{"hidden_size": 384, "num_key_value_heads": 9, "head_dim": 64, "intermediate_size": 1536, "norm": "layernorm", "norm_place": "pre", "norm_eps": 1e-05, "qk_norm": false, "attn_scale": 0.125, "init": "uniform", "lr_mult_qkv": 0.4, "batch_tokens": 65536, "train_tokens": 384100000, "max_steps": 5861, "dataset": "wikipedia_en"}
MLP neurons of a small language model. Each row is named by its layer, matrix (up: input weights) and neuron, and shows model dimensions 0-63. Each number is 200 + 20 x the weight over its row's rms, rounded and kept within 0 to 999.
A block is one neuron, or neurons of one layer that tend to fire together. After each block is what it responds to, as a language model described it from the Wikipedia text at the highest values.

L2.up96,226,234,220,193,204,174,219,242,186,223,196,206,201,207,173,188,190,201,184,188,179,179,207,205,167,208,216,204,211,228,198,198,191,214,175,181,202,203,196,197,177,203,201,198,219,200,185,218,179,215,200,212,201,201,201,176,212,198,228,222,220,245,167,190
L2.up389,217,192,193,198,201,217,215,228,174,221,185,228,194,207,164,196,160,189,172,201,162,193,170,200,172,216,229,192,203,238,214,212,204,199,178,191,183,216,198,208,178,210,219,182,202,179,200,224,199,228,240,210,207,206,169,206,209,226,197,218,221,226,173,167
L2.up1138,191,240,219,208,238,232,181,214,184,195,197,203,234,152,160,215,183,189,208,215,171,208,255,224,168,166,179,193,225,208,171,214,185,217,187,209,204,187,213,185,237,199,192,197,193,198,183,226,182,211,197,235,185,190,185,208,196,229,175,200,183,200,191,196
L2.up1234,199,196,186,197,198,219,204,203,174,200,209,197,186,206,182,212,160,206,171,198,174,190,217,229,218,220,224,195,206,184,213,189,200,223,202,212,182,231,208,194,202,234,216,186,197,230,180,246,173,193,216,212,192,203,181,191,192,201,197,212,221,205,226,203
Description: Sentence-initial article The

L7.up56,210,230,181,195,184,202,200,200,155,223,213,232,200,205,160,190,185,163,174,158,195,210,191,220,221,173,195,196,189,197,205,196,181,212,251,223,194,239,187,203,235,220,224,190,232,184,185,229,172,185,212,244,205,223,169,187,185,200,189,194,181,244,188,212
L7.up65,198,191,186,202,188,188,229,185,201,215,210,219,229,205,170,201,222,156,192,161,197,189,174,198,206,167,193,192,186,203,205,185,186,206,226,206,193,212,180,178,212,217,168,186,197,219,191,240,169,222,221,229,200,180,176,204,214,208,181,224,186,199,152,202
L7.up654,202,179,196,222,203,207,195,186,198,188,232,214,219,185,165,161,195,187,209,178,191,213,184,201,179,172,201,189,234,181,209,229,210,196,190,235,165,218,177,182,182,200,222,179,189,215,195,219,199,217,194,218,209,216,213,192,209,204,198,214,162,220,193,170
L7.up757,167,183,161,207,190,189,198,237,190,224,183,204,169,231,186,160,197,177,210,196,186,207,190,207,205,197,248,216,186,203,181,172,226,212,226,185,212,192,160,209,204,195,234,200,180,193,186,209,161,219,194,187,190,186,210,209,221,214,184,227,224,203,166,176
L7.up776,230,174,199,210,216,188,211,209,198,229,188,221,212,224,179,190,213,177,216,155,212,228,181,208,204,187,243,207,210,206,198,158,221,209,203,207,221,250,143,185,186,203,208,191,210,215,193,179,199,229,191,236,187,208,212,217,193,207,230,212,189,236,212,191
L7.up866,207,215,188,196,202,204,202,220,178,250,198,235,189,218,177,187,164,160,193,160,188,184,199,203,185,181,231,203,205,183,174,176,211,202,226,194,189,211,176,192,185,208,241,208,202,208,171,253,189,201,231,214,196,209,201,208,215,238,171,201,209,206,170,169
L7.up874,194,205,188,205,183,166,222,195,184,208,207,202,220,207,200,222,179,198,190,185,203,183,160,219,189,156,195,205,156,195,191,196,202,213,209,183,171,225,170,194,199,219,187,187,192,218,192,232,203,203,214,231,222,195,175,198,217,220,205,222,209,217,164,180
L7.up1057,222,195,180,219,166,203,205,176,187,214,197,214,189,178,188,210,165,165,190,163,189,207,193,194,216,206,257,196,197,227,189,197,231,232,210,185,200,178,197,187,199,179,195,223,219,175,207,204,175,230,241,222,217,204,212,222,227,205,188,191,179,208,179,218
L7.up1123,226,221,220,203,177,184,201,148,190,203,232,217,186,235,201,204,202,174,192,228,178,206,229,201,194,224,232,211,167,235,191,199,217,209,215,177,169,211,187,187,195,209,210,227,182,183,212,202,174,189,212,223,185,176,198,227,201,213,191,205,192,227,198,168
L7.up1183,210,231,183,211,202,218,199,213,198,206,208,180,172,186,226,185,189,178,188,207,154,208,218,249,229,218,235,230,220,177,208,192,211,197,218,227,207,225,187,221,203,200,200,188,193,210,209,203,213,210,196,207,190,184,240,213,201,200,193,212,213,173,247,228
L7.up1237,217,196,201,215,181,193,190,229,177,229,225,207,201,232,183,196,217,153,163,177,187,225,212,213,215,211,258,186,182,221,228,203,223,196,189,179,224,197,188,167,198,230,204,188,226,192,186,204,204,228,187,194,193,222,236,220,218,209,218,225,240,182,208,234
L7.up1259,193,188,172,207,200,187,209,199,188,240,224,217,209,213,177,188,141,171,182,176,195,197,179,209,197,188,229,186,193,193,191,196,195,235,220,218,214,237,154,204,194,184,221,208,195,222,182,191,179,225,193,211,208,193,210,189,211,219,186,191,188,214,162,194
L7.up1311,203,207,193,209,190,170,190,205,203,206,181,231,214,223,186,219,170,154,184,209,183,230,207,181,194,196,227,168,201,197,212,201,230,181,205,214,183,192,164,169,188,200,208,216,193,199,205,233,182,227,213,198,222,189,190,194,218,214,207,229,207,192,191,200
L7.up1387,195,183,186,197,182,188,185,208,193,203,228,238,187,226,200,182,131,196,176,186,177,183,237,222,180,187,245,199,191,183,174,198,196,187,234,192,209,169,181,175,204,192,225,218,204,194,186,233,210,249,206,219,246,230,201,185,208,225,199,177,193,189,189,191
L7.up1476,214,192,204,225,240,182,217,193,160,204,211,220,199,197,190,179,204,170,212,157,205,209,183,229,191,181,227,186,214,200,224,193,240,230,218,168,205,198,163,175,180,175,239,223,181,202,212,233,168,217,204,189,210,203,207,245,217,211,222,192,204,217,148,183
L7.up1535,190,214,193,200,174,175,194,224,181,223,217,209,232,249,178,192,163,169,186,207,182,180,192,248,210,185,233,196,237,194,216,172,226,215,249,221,173,198,158,188,177,220,223,212,163,203,181,200,195,216,206,209,184,155,193,196,231,184,224,195,227,189,189,193
Description: Sentence-initial word

L2.up416,209,238,178,210,205,225,182,215,204,204,171,166,189,202,191,196,195,173,180,195,165,186,201,202,209,198,179,184,223,188,236,212,226,197,213,182,165,201,223,169,193,212,196,190,176,193,197,218,217,218,222,230,172,183,222,229,211,234,192,231,199,184,189,173
L2.up530,221,209,195,213,195,220,191,222,210,213,187,225,203,184,166,198,215,158,180,190,186,206,232,210,210,180,218,176,196,197,206,181,181,191,224,209,201,205,193,151,198,175,199,193,198,204,164,220,205,249,194,211,211,204,192,198,237,225,182,202,215,204,203,206
L2.up848,237,224,206,220,186,228,232,212,222,201,220,208,209,200,175,187,227,161,164,228,196,161,205,212,206,198,213,190,215,199,195,199,194,200,193,208,182,194,196,176,183,214,202,206,190,187,191,212,206,231,196,212,177,204,198,208,227,219,212,206,210,204,213,182
L2.up1318,214,212,192,230,205,255,232,215,187,190,207,189,226,207,168,172,212,166,188,199,168,176,191,202,235,207,221,187,203,223,192,180,168,178,200,221,189,214,217,168,195,212,204,186,188,218,187,225,184,225,200,218,194,197,218,234,225,232,195,211,222,220,176,194
Description: Verb inflection suffixes

L7.up0,218,207,183,208,194,170,226,177,203,212,183,218,240,212,198,183,209,186,205,243,207,172,203,249,174,182,255,183,170,191,198,159,192,218,196,181,174,177,179,189,195,188,230,199,207,210,205,191,201,220,198,190,213,189,192,190,200,240,227,191,190,221,201,148
L7.up67,205,222,226,192,193,194,205,169,208,245,140,222,204,186,194,215,199,188,212,208,186,153,219,196,159,188,193,219,188,170,217,189,181,185,206,210,197,192,197,197,194,212,199,160,182,183,191,224,203,203,236,191,207,218,204,189,201,199,196,211,245,225,183,181
L7.up78,207,197,166,176,202,200,193,203,184,212,212,204,212,181,179,169,238,181,200,214,211,188,222,195,165,189,198,208,200,184,200,184,196,230,189,217,220,201,202,205,207,216,247,174,163,241,175,229,190,222,202,208,209,183,185,188,221,217,212,218,224,205,205,233
L7.up110,203,200,207,216,207,182,166,200,193,227,204,190,200,193,211,214,193,214,177,187,195,172,191,235,196,174,187,186,220,217,200,199,195,207,186,251,191,221,206,207,180,213,226,161,161,204,183,202,221,218,238,193,192,172,178,202,183,186,197,233,224,218,186,208
L7.up232,211,198,197,201,202,196,190,191,210,223,184,238,206,219,195,201,222,210,193,212,218,180,231,209,145,178,192,208,174,182,153,175,173,181,181,192,207,223,226,197,193,206,199,199,161,238,191,224,236,171,177,212,213,191,174,192,193,201,207,203,240,195,183,198
L7.up245,193,201,199,177,194,192,201,169,215,225,210,220,211,213,192,181,209,200,214,219,203,205,210,204,158,194,174,187,187,173,221,217,186,230,164,223,166,203,198,187,188,164,228,147,196,192,198,214,244,187,200,215,202,201,161,199,203,229,207,217,216,222,194,194
L7.up273,157,203,190,211,174,215,195,205,168,247,200,202,182,210,194,204,136,200,192,214,183,213,193,184,206,175,175,203,215,209,186,185,185,235,201,228,188,205,174,219,234,220,192,203,201,216,198,215,203,172,192,206,212,215,152,173,213,196,205,214,185,211,214,218
L7.up319,191,231,177,180,219,202,181,223,183,212,257,222,239,185,200,192,164,173,179,240,184,192,209,224,190,195,201,189,184,200,164,194,199,221,195,221,228,222,168,207,208,177,226,190,206,200,206,225,205,211,214,209,215,202,145,189,191,208,176,195,212,160,191,236
L7.up339,186,186,161,216,215,208,215,197,175,221,223,206,212,214,184,181,149,195,199,229,189,170,199,198,182,164,188,158,198,215,185,190,190,204,173,231,210,218,175,229,190,197,230,198,200,224,181,195,200,186,203,206,185,207,181,200,205,200,179,224,209,213,205,229
L7.up556,199,186,179,182,191,218,211,226,193,223,223,216,221,176,185,183,213,203,224,203,201,164,208,167,116,206,202,188,187,204,193,204,208,215,215,202,214,205,168,205,222,159,228,157,186,216,152,205,237,195,206,227,199,198,210,175,205,198,197,205,217,199,196,228
L7.up685,197,229,212,199,203,185,194,194,207,236,241,221,225,173,208,182,216,201,195,187,184,191,181,191,193,197,177,232,149,263,196,192,180,215,179,217,211,220,201,214,190,199,217,168,182,204,184,200,242,221,219,198,208,217,186,202,215,211,205,235,256,207,202,223
L7.up773,203,247,198,198,209,222,205,191,193,227,190,199,223,208,180,200,166,191,193,206,183,174,221,192,172,175,230,183,177,183,179,200,195,216,194,219,209,204,193,183,243,205,209,165,207,189,208,207,191,225,187,197,253,222,190,197,216,202,202,184,170,175,205,226
L7.up793,174,194,203,199,186,181,165,210,186,192,210,208,225,205,185,184,170,202,184,201,168,197,201,169,195,170,192,162,199,243,208,215,178,191,181,214,201,200,201,223,203,203,239,171,206,220,174,210,195,233,211,197,208,199,170,170,185,216,186,200,206,183,167,214
L7.up974,167,189,183,207,206,237,188,178,196,188,194,222,208,220,185,239,156,200,212,230,205,187,154,174,228,190,136,172,212,183,208,190,206,179,230,166,203,185,220,216,206,198,213,214,185,222,170,174,197,184,243,216,222,199,203,222,197,192,176,192,235,182,215,229
L7.up1300,187,216,175,190,214,205,222,208,213,203,180,185,216,200,196,170,201,167,197,186,227,200,206,181,180,182,181,199,214,200,221,167,190,224,202,229,213,177,156,216,228,229,242,162,183,186,176,187,204,183,208,216,178,185,201,193,189,193,169,232,197,196,192,194
L7.up1471,205,177,163,204,207,199,194,204,212,180,206,225,230,203,192,200,200,186,202,212,212,197,219,188,176,185,204,195,161,179,140,194,177,188,189,239,201,193,172,216,200,205,195,207,208,201,200,185,238,213,186,196,192,219,183,224,202,225,195,181,208,220,200,219
Description: Passive participle endings

L3.up1061,228,225,190,222,177,210,189,200,220,230,159,211,223,172,159,193,204,190,189,230,182,192,203,189,201,192,181,207,202,190,190,220,157,178,247,220,197,188,216,177,193,201,207,201,207,176,165,201,182,221,219,228,187,197,198,215,189,224,190,234,213,203,133,193
Description: Split-off -ed suffix

L3.up1332,231,235,210,213,217,209,168,202,188,234,165,216,223,214,190,187,199,200,235,212,183,193,221,217,196,206,214,189,213,223,186,169,170,203,195,182,185,229,210,191,223,194,199,171,178,213,190,223,218,205,191,209,223,205,195,223,192,210,183,224,218,215,162,211
Description: Paragraph-opening "The"